config.yaml
n_layer: 12
d_model: 512
n_head: 8
n_kv_head: 8
head_dim: 64
d_mlp: 2048
vocab_size: 38562
activation: "tanh_gelu"
norm: "layernorm"
norm_place: "pre"
norm_eps: 1e-05
positions: "rope"
rope_base: 10000.0
rope_fraction: 1.0
qk_norm: false
attn_scale: 0.125
bias: "all"
tie_embeddings: true
parallel_block: false
init: "normal"
init_std_qkv: 0.0182
init_std_o: 0.00372
init_std_up: 0.0182
init_std_down: 0.00372
optimizer: "muon_variant"
lr: 0.00108
lr_mult_o: 1.5
lr_mult_up: 0.634
lr_mult_down: 1.5
beta1: 0.95
lr_head: 0.00876
grad_clip: 2.0
warmup_steps: 200
schedule: "wsd"
decay_fraction: 0.621
decay_shape: "linear"
final_lr_fraction: 0.0
batch_tokens: 131072
seq_len: 512
doc_mask: true
train_tokens: 904900000
steps: 6904
dataset: "wikipedia_en"
MLP neurons of a small language model. Each row is named by its layer, matrix (up: input weights; down: output weights) and neuron, and shows model dimensions 48-143. Each number is 500 + 50 x the weight over its row's rms, rounded and kept within 0 to 999. Numbers have three digits each.
Before each neuron's rows, "fires on" lists the tokens most often at its 100 highest values on Wikipedia text that the model never trained on; "fires before" lists the tokens most often just after its 100 highest values on Wikipedia text that the model never trained on.

fires on: " |", " c", ":"
fires before: " ", " −", " +", "\n"
L3.up1522:635549481419485584425476514465414510545493516558511479558576620519427458527454442541599568434537509526582449518453544396501526532511516459530451571519512560576525492529538487476550472611434461515496488354508555455548621507423562495469486553521456579552519423468523512588438500469524467560
L3.down1522:463449477429544491436406550461410534467430442529424479486555501467491395466481565514455402510532469466474479505582521623504471451498548571453516516438511500466557448570485478520493481592542539459506518481355540484578461470393554495520554427526480612445553437458539627483552406595410414503

fires on: " such", " well"
fires before: " as"
L8.up1668:490414404479485425482549538513519488404501539527499584402453465467534442506493473545468576518540445487560534468495482434489492427469497480589631538492517562379498476570561447467510517547426534425518455446515562455497480523437524478528433585443434467555453525578435504444526451511456488449
L8.down1668:548445573466507526541583528459512522458493445547536544485531502552458327522578505472549482459431527591549510473461492445549482374564486498557586544544508531443570416572579451510497512617422530440429521586450456476636534513433500483470417575452445398439504455581547556484471486487497513456

fires on: "\n"
fires before: "-", "\n", "|", "."
L3.up1575:517510330545515495493475445515478500535487515496520509532497503505499485496560589378516543424487568522504443550454442428479441548508437465518494511557396509543533576515493435452431513511443489610444564443465481471349442472555511515469489424446483560513480532522573522477489538448576436485
L3.down1575:574421528496534481471494562561526561515537410478591503490454650382599433417484582507456522546452471515545553565618469531601501552446460531564545528497538558617541484551511483461494547558469442472578657507506447480451431432476522454518489487451569509478604486457456514474486397524530494520

fires on: " well", " such", " over"
fires before: " as", " the"
L3.up446:462488488537450445528432501433547483425488576529435438513527381502461544460499450520439612431433498512485592532521589517532558445516466454525475599584461485486549494553524398534507383525549520460436407605540518540509482438544516550562490523420520480569572531401351452497527462488432553440
L3.down446:555430560556459465494498487474492463452560505563563477447448591484467504455502469550475582512478573488527515560590481541544480480485504559476496428495437557465483424478478505446577521425483499544616490404482425512429542435533509410460531504373488476529492531545501552415475480447443474600

fires on: " ", " that", "%", " or", " this"
fires before: " |", " of", " time", " more"
L3.up1489:502498484440485482410564587494478481510541481503458498485473612508441491501489520520524462572540416499418580544506596478549495503531477444489571521525537447494418489411419578463545505578479420483546538485554525497474498540450518518483520455462498465441518546484484515484469551507612473543
L3.down1489:513498442511529501489552582423430495498509459489459559502427536557523449526507540498603395479482467438542526378553458516474527432556423527516515486563502458464591513496561468476516533525381545460519483456568503408425528618481526536520504497443503385552401551538426549528556427529537535547

fires on: "\n", "–", " a", "/", " E"
fires before: "-", "2", "\n", "min"
L8.up25:474441479461532555472506486560521483443522563556478505622472517519559567498488521434556543579432534469544500501549520470533461657483525496440433441484534554494543496453535381496467586558429499484423412425480532489459470449452428479500479434460540503402491430544559510425555502565429485445
L8.down25:573539573471475506536549581537521516569437472611527424493511532500599538404442475596670507456525537498414493518565520479480474505466448541502503534561548487434550384445504468424519505510451558510562493573504475553547517482542502550631527495456616432632503501454603396482492526431458567447

fires on: "\n", "\n "
fires before: "-", " -", "\n"
L3.up1494:540457458542557472505481369464494488500556424413428545538445588497403493530541494462421548515479514513470510474474547565541430534453550522507524430536457579563459576492452472518565531508466490518580498404440553455526424529557455492497474536477470512484514488471408578461471415552503461505
L3.down1494:534432454515607574353567417552492541484526525541465546668442547498517508474498495358535423440535517545433516580509501563562468488403564510536472507524493484555480523484576471553508561478430468563514496495437546456426458538505505521519520563618457457494573490429496566520529380479619441522

fires on: " |", " (", " in", ":"
fires before: " +", " ", ")", "1", "″", "9"
L3.up1653:587534487513474440546496546450428466491506504547471464477452362506468559387535512492450538498572548569551545550546443512481520558400540586523461545441459521545512536435499516409528444654473556402573500441562414476392484481426598519484369571418466549478510534510568445581438451581494444487
L3.down1653:596459457571512522563525468415466506537425455500548477487535476548505552486527594511466443542382484636560553431537484400452536453527428488608529471466470460463490508514486432486448479566556602441513522472482462495509510491517485492561499486534490409494498531513582557587513505481494527540

fires on: "\n", " |", " (", ","
fires before: "-", " ", "\n"
L3.up602:482504516520485455488415499562510539479527518562502452468491407643526459477467595487499543419509490531492573453488554451447466551508521353504534510557486450490444470545550461506402495451496551496682548371427486590494583504543543507382474464462456470477513459530521475533481357447587530457
L3.down602:526560581376510448496391485566428552545534495424473560564477507486435487422622437514507469480489501522448545576460524496594492537517577580471507505434474518585467535374477496620593491452529527542410421611469508544384464514527456450567489452615445671476543491479506505514509523443491511519

fires on: "\n"
fires before: "-", "\n"
L3.up1876:461544527488541455519564583542562590560629595490447533570490543545528506508451466440445542361457498478461486482549455522508538423495515540445546545492507492538523461542585517474462586483472421588590484478494443488499492484552549469501567483491451485504467482476521514418528509591402514413
L3.down1876:519471483471525545479550635535495462522474527521481475483495508402524523458454502415551480508398449548441535491459506455505553453508499533587434459475550548555479505375423516509450461441501566488450528463477599596521428472562564513527503484469516729350452488490510511603566580517443530516

fires on: ".", " |"
fires before: "0", "7", "2", "3", "9", "4"
L8.up440:495524460547498451512486537504505601485487493461442559534441508482485466431446494401467526524494501452520518472453525495500566469524517425426486525485449490603451522548561548513510466517494527506534448568434502492486428518397591456504516580450527503425530455569445486458494384556577505484
L8.down440:469527586566577397554507450558528491501440483504495498424458434536457459447479469505479406582484524482447457469506518561484436486456531457473480582559466499574448499551487454500546495438537554404462527475561591521439455501503555449513463535581445638529531460453529488443482452468618562463

fires on: "–", " |", "\n", "|", " ("
fires before: " 7", "8", " 8", "7", "9"
L8.up1095:503446540466413405440546578512476458519420571520486608436576515485445458448505480485528626521547521494568466515570479536581494476470458527476533465536501579597527484507492530481512547580520496472522489550515502590448457491548533525559474533557480447494483499591473403525530442550479488537
L8.down1095:528505571496506525446519514531495547438483642500516635483454480486531502543460462483604526591448560592454549377543506406379519525485501482547546506524432592566528490523494493499434497424533477440488565531576555581475545475495526528564473484482548525417448506518523507458446561481554412499

fires on: ".", "-"
fires before: "7", "2", "4", "0", "8"
L8.up1824:490522478441615457415557524503615524478539507492415511514508620482543531492482452501437573525510590428465447412461453530535448517563535514468528548495420535532428530541474481567557479532506545536513468551484509472523494505425513530488533549555482425414568466460422433592451600413465496500
L8.down1824:559542453483544437472361522517509498479468503395536569493534465533536479463484551548508493482503505567518523500457514487478478488457526472460493504489546569503515504621534531401524407508469503565476619480519485461531502574504577566447465604511466520568379504498503437479457504487489474486

fires on: "==", "===", ")", "\n", ").", " =="
fires before: "\n", " |", " \"", "|", " -"
L3.up173:441467466546533505542476542498531515421540500514513491462596448623533494477491522514513483495446510447489514549481523559495605556452501500452573546459538581438399576536597556480454521459557530428580532503545533573404441541501504489447520516458557544511396500601486450533492591604493471490
L3.down173:575488515424521408475478456530489519631505553463518458460473442514513475445480417502494476470572486573498474434439523499498494547526477489548472452515524454438606373502465424576505450492458485444472583483523526466460457498486494435420518522592521631549585561505540426526583475476480459524

fires on: "field", " such", " national", " Turkey", " 0", "'s"
fires before: ":", " as", "–", " the"
L8.up1898:558540494438453491571509499566540530521464513497468459501445391495468511431530541527454538503502553514469520465487498441503472457513539417495456425482467490542484505448499477476427574558411497478441525525564512576459522507498549514372557558500506457478473556564557533484413513520411511493
L8.down1898:528456506464514477514503543520480573492541520544550545523516578538515470493474501558472545580542559570518423566518457572483569488525467504598468581527581530489636437503499476472554538465628440500463535489446474501503457484530550541557520631461564356544520505560503456428478452484453480471

fires on: "==", " ==", " and"
fires before: "\n", " |"
L3.up346:368570512522516513487542495499496491497523456514535490478541515506512440516520506484509531493498534540519537451501552453469598490489530366479448530592490450562464551667540449504580468480530501511623475476523471531492463469540429448477418540450442481515536451539455476533483488454522553530
L3.down346:477529581581544507559551532512533569519588443503543508439536492559518419486436540497553499606486476570586460511446611518482482479574487500474430455499503475523535479574531625445479473503474464518577540486571439509520534570477379437491536527508406427583481456490480424585528548443426576526

fires on: "\n "
fires before: " -", " Lin", " Ferenc", " Ajax"
L3.up99:423522493480502604476524497513471567495569533499487394471614574554518471464576502492412509462486460558481466476484575513505454528470450468520493593476498504522503584529534532498483532474486560529488430615413501390513465508482592534546436496501479512476546571486594497467513448552493460544
L3.down99:490496483385500465446604469477435444434486393512416512551488596565493610468534572579528592497456488525420469495498487555452471540533553486518468522453596504497497587559571528538493547448544541501541511561533472648513496481547543444551515519478461471504535481440439519454479529469533455507

fires on: "===", "\n", "====", " ===", " ===="
fires before: "\n", "|"
L3.up409:414500471587510407496504616489631525469465557541493490448458664581540491446468512383493398533497555526483495395495559530525507513460514510586573487480548548479525526504529566541517473495495441530526487512468547578592471538496574537484471438536544525543542461548527509462505520563473542517
L3.down409:538503518608527424560514462511449456459453508542497450515557536487434546484426550491567479463497507430416442416567530523503536510506535473533521541512561609426500544574504594634534526451551498551561509437465512559554523533509595508607398464539476653466501514486501571535429523589422524387

fires on: "\n", " al", " 978"
fires before: "-", "\n"
L8.up808:478489482539488529463474390545486533468536536439421421524436455473562550489616461451441562425524508493551473473547477476432504423556440539419452501516522498522513488619474427432512435517442635521564460391498516516523466570468535469560477505420547489405497550513454504476504481493481491473
L8.down808:466449402499566493443520496445467536555602454508452465537501512536539495511583431516415511440505441513452511535460451445455525480519440589573530485447488499555519484422545420503507446454512498595516513507518544438554568507557501631424442485529508682649494516629515525445529381586534440517

fires on: "===", " ===", "=="
fires before: "\n"
L3.up1417:439608468588519485480524508442542520532507403590599479448520538514587508537515487447452508444494540497557496485474530457494566495517585559573509484513421507541446587501550493434485514559549487542504432454514624483473513469491661505460427513470500555455461513556539463535473491571483508471
L3.down1417:577552454523529436509499473546549528525519410517473428440507478553448479425566526502385476447529443477499462471421524455497475612467601490565539508485557555436521515470537430485425385577485443485591424399523459488475449597504523552499466494533573553477391447532578447486436426550491536520

fires on: "\n", "===", " ===", " ==", ":"
fires before: "\n", "-"
L3.up4:491553437478517560528505535531571480392494526535487515549488692507645497460479542499526483501503455415500568486516525488501521506506486627536459456488487518510515477494491492514529511457485533383530547498549511550523449461422386527465525445463445490483483465454553405523688462531440424443
L3.down4:482518540580619496494510548504550460547485478482496455454582494361554527638484462454525486532458555524515386485482586511435441466487520475440494430533497529498583411550508420475437507444587550478538493514468478532448486558585515423546567515604521956488531544472445553403497460460527443497

fires on: "===", "==", " ===", " =="
fires before: "\n"
L3.up1308:503533562550535439458512517415543539458510473544502530571528620649492487515534576499470609449460578444415510475574528442530579594455485481533495557494543497519446621430585516444495488490528518452448471542494499432485472523443532473412430438495525475523539496449536437502543477426497509489
L3.down1308:496516564426542481462487489547603503643410487527530513414531512490541517483502508506607557532451463521503506455450578517467487460530538521547468523516514513508579573555534514539572539456525498563493562553484406509568406457574514525474483469525513612562507455526488476517478441527494544468

fires on: " served", " used", " known", " well", " is", " was"
fires before: " as", " a", " in"
L8.up1307:510526479515540488515512441526488583481449437467478396531484548477544469518479412538538538479600483491499544497507490480525449485545481610595471460573458496509489560486502415448566414551427533462424555463594427477493500512484480433558529483481542451453516454563483531438504505533415495377
L8.down1307:488504517505553562463435527461492473544523558490584456456423547474506458489443474538497533492533555491488466519444506505407491482392436425516440508525433439580457544523562461520533500576490487449479429479436450533490509520534521369513512525532577439454476518582464507524423414458565438546

fires on: "|", "–", " |", "\n", "-"
fires before: " 3", " 4", " 43", " 44", "3", "84"
L8.up1862:425418521584475459499429549474528486535508499452517488546523463486583544452459511555486535525569476591546405511491506491412560433513524499485538662638456506494461458541511451457439575606467512387561442515583522563517566493429513505415484652505544500563584558454455516447542595472452538509
L8.down1862:503418447505531504516454471506476447437510431535516456550525476499571385417429489561455426610585487559465564654450540498527557540510543488520610607473552501579479384462388511558433499503480496435476517522425458421584504544477535558438513614503490528460466564525472527537510624444586467474

fires on: "\n", ":", "\n "
fires before: "-", " -", "\n"
L3.up1718:541414484531444477467511429465540483488495482484444498507494495584499487473485417471515497498564456528579533490479504531571453610457486418442472551507473462466601442599582437446485518452518409523606552577502613455488546480505501426540508501447538532505493433425483460556412438534593535656
L3.down1718:561577424546516507509429525538532532447488528508473526485464498484521502526499439434486525568566571498506532520586499537484432450380488619470537525499559509430448529450480447588441487521490494480499440511507486426516504513508594500593565542496527473500488493540506457532510571570518381507

fires on: " |", "|", " were"
fires before: " ", " 4", " 2", " 6", " 7", " 8"
L3.up1468:599516395488558481454451486457504573535486486571535653593566559542407513534447567492562489509467470484496521414475564471540436579563499468468472452467476584530475521544464451556518587571556490430493519562492510540438388564461478461575380517349532473467520478500550438448528468566419515500
L3.down1468:547434503515620539511430453468526422559519498421476412498405439495455545540548491543423462515476550482453465503508411482448505478532498524436479542511519526462572496416457403482512534451477514425522567567414448524525553441525401528491534598516519553524526486467475547499483541464488488489

fires on: " |", "–", " ("
fires before: " 7", " 6", " 8", " 5", "7", " 4"
L8.up1626:445517485465478481513507587430468500518588502509563520519530504408484468549445565533499472468424463462468601536469405474513422455512549497466486423470454556513462492460464503506513454525503486536452475358594596477547550503559480570431475458486478539467505469481500488543542561549531534527
L8.down1626:517511498478488501506490541491517567480480541439442507449573413385464568478538542484430523488481533395491569480453472534535525510463454434406521469425432503462523509554532524456567515440453539468516486491523645498557509505562526528528515506542438531535444419500523406524545585557472405554

fires on: ".", " |", " ("
fires before: "0", "7", "9", "2", "6", "4"
L8.up430:561464527522454518514451517492465456429483504499521479525499473420369525552551448537431489552506500483475575588547525516465508555432499398500540506517535498450465563649422509463488481523553483479495473479523459620491519482531498533451489477545507519436524487485539487569554419434452546450
L8.down430:487483448496515498508383520542552511522592529503493511416587496523571528446509497451519482429509377458492644566451513437523477462431494481503559476463520525579483416545488535498601505555427487490497486534473529431542528494503516395500508529430536584417481509548467535547435558481495488439

fires on: " 3", " in", " 4", " 6", " 16", " 11"
fires before: ".", " |", " the"
L8.up136:553555508468460405521476482593447514520417530531483485508473466457522524473505482521597543565447441578581487540463537537484531543543440475491443572643495479417442437518472479522367441550535458516500492505517563518465528437436449561455474449403503487459556605539452485488438460460438497496
L8.down136:485552465538545538572525442433499414514561433470530477500434561548501526529545575455448543504425489521480535472532467549504564369531426480460498487514548489548471429414620500443490520450457495498501556498486471444506510520571554534614482498513475471401557463470476471457488594547470531540

fires on: "\n", ".", " for"
fires before: "-"
L3.up586:354549533529536516509513591525496453497482477431502538505487479522594512419476493539473487416492457467560478432466520536482468550480548573451503438578407472540507393477481435528505499446414439493492533445458422488538561453505611497576472493496540508476472452536581449496450453529484469513
L3.down586:482473458536461475515582463574589519443523470513509484581502512545529554481456525441491507549444478476551568529663457443584474531547521524460437561440560548538494517499513466498446504558455502507621574389416523471457485521375437464413537530542487398542507510532582513496534583486474507426

fires on: " has", " is", " had", " have", " were", " was"
fires before: " been", " a", " to", " also", " no"
L8.up584:473531461527599470445537499494513476609533557533513504479551474511457489508492571542569482517633519522522497476511519457516558500515463587406565528502488478570452523495497525504415450432432584504536477538486468408498508596486512433504580518492547420524447472534509568555479421402522482467
L8.down584:499476504495592487476456451458493545369466584520465492484581486553523355525408485467506482527493533572558469469431508540483494555515510479479468473522533528428516527436471473527480474537488505482496550414498516455505541506455504471539556495542580439560496557474527544597504336416597518525

fires on: "==", " ==", " ===", "===", " =", " ===="
fires before: "\n"
L3.up60:447565496508602516573473512461550508588441569488508496517517554527523597558478481470509565400472500471526439404529530542619497401498507544443543441494471540573570517439576475414397528430547495495572429495482570524461529369532462488558430476454543469459492555594514511473538540519544599448
L3.down60:513453466611588546545461445565604456519488495500464484514554555475450521503504552492448464534450610511518569407416521590501489512527570537500488528483478544536530568508485494533425472512470552570530505535478515515547430512573459505456442550464522626412470529548531466521495377578562546504